Weights of a small transformer language model: tied embeddings.
MLP neurons of a small language model. Each row is named by its layer, matrix (gate and up: input weights) and neuron, and shows model dimensions 0-127. Each number is 128 + 32 x the weight over its row's rms, rounded and kept within 0 to 255. Numbers have three digits each. A neuron's up and down rows have the sign that makes its largest values positive.
Before each neuron's rows, "fires in" lists the words (lower case) most often at its 100 highest values on Wikipedia text that the model never trained on; "fires on" lists the tokens most often at its 100 highest values on Wikipedia text that the model never trained on.

fires in: "to", "of"
fires on: " to", " of", "ly"
L6.gate700:113152103137138141151181135118142113155137144098107059082102129167114142114149152162102083083179196145137140109102090093103169130131164096186120130110148092195079068086105142142124119122118172110149160060146151144122165099127131097099096161109112129113163101130064098132106136081164164141168185110172140189122122125136098119115121096129155150177134162158117183147097193084165115145165
L6.up700:123187188110102126090156136114178086151104127177130160179127126070117112041085079145140131145054144129096084109116152111104137141113156153114130097172218161064098169174114130132132105136076090070114085078113160164096138097115105137133106107114116141167193194124133119150189103090118102109133136161202118087116119077140141087113116147118118135118179091137098081199113184087136143123118

fires in: "of"
fires on: " of"
L6.gate527:105151151104085096142116116079143151114127180080116126123131130089150129163176117124112111086120097176157211122112094131120069146125149166153138137112112123071090136120091105142089174182162161074139200133158133080087114092098112112112144083157130161106130192129093141150131157155154126142112174114115104119169059107098076134135047173107195130106126113068102134065091136121128156065178
L6.up527:114142116126107139097125135149109127157109186111119037158127113121061115172147126090120138111140145118076147130106142141106143121127051158122081164141187112107150135162136110124184121141112050105140073171148128134104114134138113178136156104166105148157173144109086120182195150092055162111069143169090065119140116133193094179151104082166119108122112169151082113167141160095118146120130

fires in: "in", "since"
fires on: " In", " in", "In", " con"
L6.gate3:177156072170154063154139153099134111145148113063163124156199139172153090145114171137133158180095133152117158150138102095119152118132144107166105145102152143128114121148119148155162198131076134137154124106129083194089121180170170167089119077109130058117098099081103047139182110133141132115118096138132101097139107114106127103082134122122097126073141144087187131076186094128165080071121
L6.up3:123191176152186119159115078160129124081160227144131096123141096115123124141150155163152107109096144162161176178115137122108144098142115058133179136139155125068134139125161190162133117178122104106117120134167118135140122149185128142152189155125162155151084137151159106111179125132124078108116080096132134127169085138039138127127120209100080105071161102123139116125100092042163127115185

fires in: "in", "came", "go", "come"
fires on: " in", " came", " come", " go", " out"
L7.gate92:109138085143102078133113169120098115131113121071145103150201135158113103148103138184166114129149167127112195172126103098098137157139139113145152108127155156118087101166103166091122129138063116090112173071186152213141131124141167135087113101071123102163184144131153149198180099105137145133082133095142104151182125057128127133091059220124050138128126120112087133101108137097108156142135
L7.up92:115187072096165127144115106136132164101136154088150101139203178199154127175102099171169153154195155106112165109086111154161120175128056089132115124107165151139123142157115170086121126124138183129130134110179168113032141119118139131177135158102066142131068141096107144100177110127184113049136146111134119129140105161088113151110137113118097166170123125126128115091083069154121124053148

fires in: "to", "of"
fires on: " to", " of", "in", "it"
L6.gate504:180243086130137145116132123100115110159092124115116148110139103126123124136105189112139089086116131138117096099129104044174117134129126128099085111107183088170163100160134143079123098170085092066179147082077174126122097099155091111096073141112072183119166168155106122122122087133172140108133163105090091111156109111097115158141083188154107128155118086156111166116046148110070107193108
L6.up504:115139082136163098210150094143142188105125121098112092076118089124102143126149219152105074086155146110125149101145167143169218104057077103149116152143209142079191086173078140121103139140148072127165121085145120172144143148179118153094103141085127131149135084140145128170163129119109135138097128101147107110128114082116128163075145121104151080203169160200161132113149146091135084111149

fires in: "of", "than"
fires on: " of", " than"
L7.gate82:140136060103147137136178142085141163094148135099113113134124186107102116144193155092106137090152158103151119101174145120116117168130136146108144151099155092190098070126167115099112077116094138155151150167133119120060084168120144126147153152164123178073123081131072100162083111141142169123137109095137126154115084095086091198086110157109088133166080150148092151157064110144154132061144
L7.up82:101175114125140084075182153113099095124111164115068107148089176119097140108116158099103102119130188110078102091107131075145138133118103129115137133173144112088175071142145119141129101065171130094136109085134190091129124111163117103111062154138111168172123129100038226130170118110096155138112102090086165104121195148099112093142132148155111173130167170158150177146151130119197113060182

fires in: "of", "in"
fires on: " of", " in"
L7.gate88:118135112162146087070110187104135103095166177114048122183108164139134154147128176138122113121112169158132152143108081071136090181151075098119147107075143147172141057121167065147096194141110104092135140202241160164102115119157083111114142148129076094125151107128118077172163145120126116170117204114197119122075171134140154095055107139121122163161153170123141172131100120156160125141152
L7.up88:110168063076154149164128190119085180105103135107129122116114161215125177104127151144076115101131120114135111124135096089122127105093135103164077174119140042109170077123092169096135131147112097139112135120131072158128155100111145107097144136101122151163134101185069178104163131155096133168129119126126150193082149089146133102152153136146179154172122135152137107135161080124166152086137

fires in: "in", "had", "for", "to", "as", "with"
fires on: " in", " had", " for", " to", " as", " with"
L6.gate1397:151133084118172122109199110063120158101190109063099076131184133185148166136158122159141106136122114124144153101110086091179117123144195118131131128148102091098175086168139122105124132169099101144149125148126153175124109124092154180079119092121071093131084128107125127188095158134167152105119140159172028088131123135163049164108132091102129145189108185175098140153051068145087109198042
L6.up1397:148105135148135122142088154103123045188183130068109112124127116089128173133214162118086121121102111109151180105155116099175223103136140090131091086133100128096139156182097130146137140176179098129100127126078137111095104136126105142120095147084107105127102136159116107105116158154130099125124093160159140136195117152118113166138148153141085072154155105151098152051171130083105112105161